Weights of a small GPT-style language model, trained from scratch on English Wikipedia.
Architecture: RMSNorm before each block, rotary positions, no biases in attention or MLP.
MLP neurons of a small language model. Each row is named by its layer, matrix (gate and up: input weights) and neuron, and shows model dimensions 432-527. Each number is 128 + 32 x the weight over its row's rms, rounded and kept within 0 to 255. Numbers have three digits each. A neuron's up and down rows have the sign that makes its largest values positive.
A block is one neuron, or neurons of one layer that tend to fire together. After each block is what it responds to, as a language model described it from the Wikipedia text at the highest values.

L3.gate273:124131127138131088147114116167142095117079127100156098106124118116126129151123131115163126148132109082090157129100161094183106148155142098193129157169143123122091109250081117139154119104144117143165103144145119121129130136142149129043116034101158106136136122144099077138136099138146160144
L3.up273:088103093160144165122111123130167121199135114168074121115115163086105121149118131088110109135123128119102114152111085141174127147087139062124114101164131141140133093124096125058107149153094123127153155140145126097124138116135170140076155153160119122099108118124175121141116156150127135077
L3.gate543:105158046083107136093151100205126146052122111102142145152117135152090144158094085181135125035173163143170106128122097105174209174078135105073119188118113094149116125141168139126110094139071159140065138093089132077121047146193107093097156153091187126123169160163131089108101121108163115108
L3.up543:196134133148107104119120117148115113096120089101132161141145175058123102110101102203094159127145101134125135147127149144211114091122099122164107076127100089091065153166132095141112149115120164113122069138169138062176072106167134125114063032095165086117123167122105129107096107089193162039
L3.gate1352:125145089117111119100064141171108095094069165153188119181107109123112145130093183105102209158158124139068154124136143122098114131075109126141079132134094074150124150070154128141133192099118168148072032169109101114100119067121137108135143124144130139120156062104082120092107108134128116129
L3.up1352:153089187152117184109101134088104159095143082150172097098107126172103226143134105146137133088093120150116096121138129135151152081140174168152129158100169093088133149142190069173111128136154122124130125152133148178166084138114099075100193078130129133105107143133107101156133117048180146131
L3.gate1472:092129183172098120164135148144061086058156131135114151146102144120175158111163136173172082083163130132135163103162147126126155150151079138092194130153163123118126157170105150147154108123102197139102115124128115085134193132170140170109150143123150085111144157084149139115099105169117142111
L3.up1472:117136088162102112143121081179163099113141094155144225123160120093136109122132187186119132185164114105100084119208126115072058176147105098172133149149159137137126134124119182146155060158164100141137146175113156117146141085092098131110129069190125154125207136185114122200086048149152186177
L3.gate1999:110113144143075118109087170122122143107141112097074119067109164110134129092160094140163088153137104159147107070116151166081067127107120134154175151155114139160063188121121165140109085133135162134175162171134105078100131148103141110106103075107161133125111130129114149152150132125202166126
L3.up1999:132140148139201126105096142125132119062105140094055165125100118134146138096144055132166169135098170105095093095164074116149122138129120104135141130108109125127105091101172096103141102065134166156196136127117135115146108126156096162083179133138173147122194108081172155129103128082134119135
L3.gate2255:182065066132123172112048112168180167123175091130163113149145145153171148149135149132115174177124114104125086111031133127155113112144134114097114101108161121142134109111148110136087153126130174111148101154138147086094137069151161100110149110084171146058101091155125160140073101089112148074
L3.up2255:159161096121132075136121118144110186056062129113106084122124142111128134099070127124199154124134102164172167046171129171134141141090144100150111085069143128132105142183166149070054149147114134146139134189122094062114153097165146102140098125106162137141119110117176161136171090117120100062
L3.gate2269:100121170127143137146177120094107152161072149085153155116120125090185110155149084173117145122123110094143135076146019117100168104170102138126128119161125120127108189142091137105161127150155143079046127123124153117131111110096076143145162109138108188173115103156126113094141088174095137141
L3.up2269:128121131158072149179128126138096135144090140197121201113131076169116062148122102109084136106129141113205123145074011115188125113139040112083114167134112135153036139083079057187105182068145144169050095117098129153107132118087106168105110158192097048161170122101164152075136166087084129202
L3.gate2270:084121143101139187111097059109091147110078157105177116128079127071098151140109101139181099148141093126094126112109122118066166142124188116118138114100160113155156167124122114088134121062100162120140134167127115117130112159157132079149206079109115157130059115155142147159137074128134130121
L3.up2270:118101154076113132174150079141144147189126095085149127126057124062108108097083134113125100137154169103171120087099120155143152133120232156136164094098103093166095160138127079166074119107160129118082145114134113110117108159166163076131138133138118121070085139128154130139141138107138154131
Responds to: Word piece after an initial letter

L2.gate1604:084104100099114172073137138160155094057122116141118169141126192123147166108150090115140161129086119138092123145111154105107079174149158102113184083137151144140137133161074113100133131116175172084038157053092169141157176129163180123179099125145076135096127150095186105098098142204125140133
L2.up1604:148120164124174130092161171106099067141108104122158149101109173118133135114186139097168111176107142141171143139153153144126088115093203106103187018189100136117115122158115133114143142144150128107103173085091105160118157112138120121133095100125104103136186129091173108141146163131134196110
Responds to: Mid-word name fragments

L5.gate313:128141099084108179133117189127067150070090151107174192094194127153129140091118140139126124152059121173113044121068135127132159134112207166143106178113081112132108169155141124135078203161125130132103131139183141115127095191121145106092124181065116107136107122143115110137146149173102158182
L5.up313:175156145115079055119046097129154124182126116183100088130097164134162150132144118110144104132151112100091168111073141132117079150120100093132148094157161113190087201124112087141121174141146189111132160054133145160117135109071169155142174127140129157105080166061167160153097066080119160144
L5.gate522:104117085211034152163199109135142129117141155150171155121171132152168148121137102119179150131106181135117146108135140094158050132156108139156198119108159136155105135168111105124140142081059169101136109110146113125147169136141163098072129089148095105122109111118135086123056098113156096054
L5.up522:108125093121146128131169130155095102102087096115064178147110104124128087107151108085136138156116161153118162114127083184105094174100162132190169190161148112116142149167099075165118095101126128107176161084194088113174159130127094147077108099138149145090127147123157109101134121077120136146
L5.gate928:130136138113120098117108123113144167100107149125122107160110119123240120152119109127080093139087082153099089123121118080096143129147150135112136130199178189154142138109152118124095213162120138126115148112125149125096147109178120161153113098109140222125124131163089111165122068107111063118
L5.up928:051110085087145164128132136149147105129141105071027183109133190161157103115155123141120109161093106160123118095180120111148133150122150145103141152185131107175136141113106125140137126144159112093079100144095100101128158079159097152219120125137087125134140138128187155144057137135207126122
L5.gate1225:125111110123104131122113122121089175132167141091141134149135133056119166057117089114120196077148111173142112137216181120139117077120126123086123160144142112096044119081086148131084112168106136177104092137095087107103069153133143200135127125165096139157140118076126080118170098165161176065
L5.up1225:151092164132155149033124126169118129110149133107170087157150156087109140090125126061139194150119067142134085126169162144128158168095145158097153137066172147111156134128139039144127091137121089116141064126141132048119091138132133151130118145134203170131125104131123188160086135166192079124
L5.gate1423:157065139115139174115097110145104181138126160096113113121106167115148079135125105139110159107188120077086175147175130172131126147114132088131190192164181122100110119159155100137077102069045134092084173153132095124130154168123072098104119078085103117140091160074143136136088140155143142125
L5.up1423:141064110101092127100128114101107092154133164074119109196146137125149124153157074131120135147101051063119126164159132095086108128070154168117111135123149186133170155140120127128175122103138052145108137115118144183152124191097062160064136123105107118080066177135118141118134201147124113114
L5.gate1563:153104082100103161101111133134112122066100122069159067149137135126047120116094119149132145107132111101097110170158145105124154087113103108170116093111153115122098130183194145153100150109143114054142188181138162132116129110156127178122123127154129070153138065136098131140104141090174124138
L5.up1563:117156137107117107149217117096124095108152156113107095139146085117153116141147203145152145164123150141153131166118099148090071120091057131096113142158114114079082124122067160079147154133108193108144191168112161154090081066163164163160146102101123123114134073137115143084096162139102093126
L5.gate2064:149142119166139133151118133112127096090124108106191097121111094134147144136141143144100164133153131152147120074120110121068124213126158128086110116125113110131115171152111110153139093163055163123127122113123171153120063163091185155144143110105167137112177124125119120087144106136207155161
L5.up2064:144151082116112150099069113116119114076105161109142153123100153173129126160172079146101147128167109137141110137135167159085121135123173126116109161157169178173136154120080173156125128104089129091123136120162136156086151178154155140165146134164075122103123095089157114124091134138139150151
L5.gate2269:140113126110156137098045124140136120081148136165182171116086126151149125145102121126143120157139112104136114141158074127160142129141232151139115096136138107089160187177132091168170150166120135155161152199090123108164162140138107140118151063105152077111112109151105115134129096166129131139
L5.up2269:116076164141136167157144153178144119098111141186136118131118100104137084101115179105133155138127084085100084144093108112131081138112158179131150127138163182134045137095090108109113113124126181141089100123092126215160128133125168104099115101122069121118089103119124153154059063122149149121
Responds to: Name-continuation pieces

L3.gate15:105164099137125116043109078138150156102138172127088146090113133105086112095159165112151095142177109148099161098133107136136109167140118153112138120068118061097137136055164149170080139158137162087070177114104118161126119154157078066117100135198116072191132173112099140078109109151154131163
L3.up15:103182134155155061115113153141105067139099154167126118151105152093140151089085079106091112083147149183107128132156087123057097144176083152085118139106127085125184145082114137148078133123134134110038148106097143135104102065168112080166078140160054099111132119134156124103088161171069151183
L3.gate239:115121108174143141152099127148172130105109082127118119136137134148114162112116154173137147119172112095152108135106081123108151181120133186156102109085155059089044121148105179159118081137098127166118165122115174122172097110129066084128129140129146139107157086143121125105083109090116104134
L3.up239:156141102148199163148141099194113064097089134148163156116089137122141196188092145148152170095120120099156127126168103210105075143137142158174108084132143178095085160102175096148092190114115095149059142112125181104135114192092136164137146085164167107131142121145165117176099100143139122143
L3.gate301:129103146133166120162103194164141165099093093121136124143176144159116148158101168111155126067195091166195142161030124115115176082142161161115063127094166130101132111094146143149170092121145125146083093178142117122143120159159082112094032144172049106112164167186114102124124124091123142137
L3.up301:151171112108151132146125087115144097103102051096115104136118127190062174140139137141168114121118124136133105069125127148121142096115102169136135153093163108145118171174125143136133098129127173152149130125126158167142105153176132135088112141143133150102166115135124131150084090157078133141
L3.gate331:140118147064171096177177136117155113090154114117071082143160137168104065165195149138159101131083172169148154131154165147133111139172145122098103119183142097106178110167085181128126126094169157138136122143110198136123166181151120158141069091089087125177160082148090092111081160165081126159
L3.up331:131078145145167090162089099157116128155126169142127195129124139160118068111134102211171185151156095067122102134131065144094161130136125080149145129144152141122096122148157116143186130146073072168145112178149091073076105089102114143100055063108102140189139091136143135096169115096111129152
L3.gate1366:126112148107144200117122127073137124104148155139116085097123167113131125205130129111159072103120108167071095076179207129094135100130116108146099115087130132148101117135149118159150144068173095122155137162039117062135130184122122101162153094085145114146123158165095147100093113133114134129
L3.up1366:192118148165142146178174216157158105136096065118160107102094159109163171196161113160154163134190116139140172122090149152115144089099130115145125145065105112126175128136130105137163192101125089116085129148092098058092102207118132148175134149081147115108168089188088150120162105093134123117
L3.gate1405:125147115158135149175143127134137174124121128095132073096103098136114127151072105112145177113151123124110131126174093151136093105113095152125117129097131075100066126096071083139114036118120076157071130102084117103143094083148070138075082108142104134166121138149152129089126101154088205180
L3.up1405:127165059145173164115210110121124133091117124103130069115127143158162138122085127139131073127135129188107123104113088154057155103124081108138125181087156120135092126095104148127124177121102110092100154174120126087162097106147137135116126133122057140137113060163161085171083054111138151162
L3.gate1436:138195172066115087129159125139131122098111096161123137010105054150165167154185123136090133106169115152176125107141155173111120128135114090148114121135102097134126092111112142128178095127139086138105122096098153094100181111121169116127123108087071142112160129105147129166118133201162094127
L3.up1436:128117117126144104145109069166122130143110103116146085119154131130167084150148162110118103112143131146162111117191172157146111096140161104169148132077104096128103065174061143166183112172144134091088125123092127150135178104102075164148139130161158115128106120076161128104141174117182163110
L3.gate1566:127150133123124167134106176123189137120175073129164121177150173155153158105102170105127176098090162171134174153142148111106152068180164204137135132059145147133093108128107138133137126092146144142093146191095105147151122178163161137167129093112155084107154165080100169108069130128139103120
L3.up1566:146124102161135123166057102066119084129112083086105101120118156092080128117124141107141102138119167190117091103139137134142134145132105136152131113075067057101156143049148085115132146111090107060142114203119143134119161140162139142183189040105176098133133138149112173124222090139101136117
Responds to: Mid-word name fragments

L2.gate1096:114098102175152111122088151095124094137123135141097164096156112119113108157121166146118150157135118200173110122173114101109116140132146149092132172049121174152105093118156111186107089131154113195097161124140182158098051126081159125104095106076112082153110134146151048085060111141145118074
L2.up1096:069071134102183150094139117098134066091085183134170157141128157138091115125139165088136191141142086127076133132134049107122104080130102119108120146130059093153147057132121125178130098118129060135132162107129121083128116161147132156133159133127147095129136165147155114160042125123176119141
Responds to: Mid-name subword pieces

L5.gate77:122127128131129206097127154154096093115117120091157200078208139135114106149105122122135139091104132094136120105121072118130135075134096070133032144130079118150073134122128063074151095122154149135104109151093118150149105140101140159110157112144149146165105111138069161090110133091136125085
L5.up77:167095139154103190185107033115113142140127138125099154162081105122132121086153119142142169152080097109124097211141104105139152144174136111154100154111094112178020145100126110092146056123119105131082208103109122139141070146109098122060119135137105121113104102116107073121161101122162161120
L5.gate554:123145117142113123115121158167152115090156113129226162141132204100142111129144118109117096094119134150147075127081173134173086038159140158121041145135073156133081128143142099090133053103124090160100121129129146133162115116115125114126160114164127122155109125103149128175175115115136161151
L5.up554:109098138141144161131109121102148093140116163180153126155147107162128112122106116137085068132136128124079082151143074146121140148162076145156098221121097118142110135131172085098133074160090138139082162097154116160101116175158146082135100164110140150106129146153157126194145176126117152194
L5.gate886:130155068177147161146134096141127158190086099152079200100202148116149110120127143108100141106207118153170121120113146093113138131114118133145138085132086117103085104125101133166105163109160151109164106144096108081117113073171121157087104109097125075136118105160111108158109116152153108128
L5.up886:125088077112119135076103146118178164144140170110072094124130159156149120090143156131213116108080126162105135161157117115109125132147090114119186181132117149124092113157130152167175114123130092111170153095146082151119096141114131099103146125166130112172095157166088127117129205125121132110
L5.gate1640:169179114172118134072091080113080158131111149175143127106158152095117085155128125127103107122172103167141101175109066133160121133141098100105078172097108127076109119097071111153146120154154150128081153124123091065123113205072129127105116133140113089156123132127150141114107092084197097123
L5.up1640:118086144164146119075157115120157171107119161160133150144135162179122104161127117133140130192053168121164103125082175115144124111130161147162144093123133156116101135156134128179116101148083111163198078165091162141138101119123098106119113124143147167144132237147132133113083130090084138125
L5.gate1766:070152111080119170138076122136169086122218158133112111110152144131202125172099108140172112118156107172237168100075090140114143109142128112083107148124094131114102132152088075148114107106112112133075144081139119150149142115143189098148103148141059104143143136127155084150141158106117105107
L5.up1766:140133143177102107069160125103191095149147194126135161114148151075116108080128126147121144120124116077138088219167107076138132144130146166144192101194166129131075142119132143127162131097088144140087112119096074178132110102138157145142102171151123098136195071127121129149204099109114156153
L5.gate1770:118099167135095130028110108184131118163143211091113127143149124092095129118168146194183120130124084140108106086124084124102095100149078133131139105129110146133106149147179093175139106129147140139105097172117146131131109139069132130110211148131168121147114126116166162134180091095152149155
L5.up1770:099151161131102156173160091129165067111111135173163166091132118129161078097141120121108136180176097100106123148135156119135149173186127123163156162120121088115097148192072147095137111126109117063102121089127083084157140131118139085123142103136081168168110095155134104139083115132120151191
L5.gate2016:091101090188096110091140105191109157112153119088098155115164126098141095072063104138149082087160115158162101075114146091118115172114120167130108118157113157136153160084131101094132075130165138120040117097108142152134078137118140135128165165117150152157130135091070114137144126131063085121
L5.up2016:174134183182167122108120141175151145132177177152065195095115156138105117147110119204085080132054123214139143106071120103093102123139128109194100148134114150167111118089056173161154125137117095186105119106142114122171123151125118129138140170130075174177139108184117153149118138190140114159
L5.gate2261:135065123153181132103118093194111107119107136126111138142110153118148143132116161114125116085136116075063121143140097146080147135109074093121121173117115126144106076140114148188169175164126067145129172110081142133127085158101115113093202109140158127122107134148154115135131041102160077137
L5.up2261:116108136165152154094128151152114174110153150142133164072142104127132099162119113072103118155146112138139107111140071086142105124114103134127099147130125118117090095183094099122095105095179114142107136081079202086092114110096139081090115033097149090139162125152160102167135136089132109084
Responds to: Non-English name fragments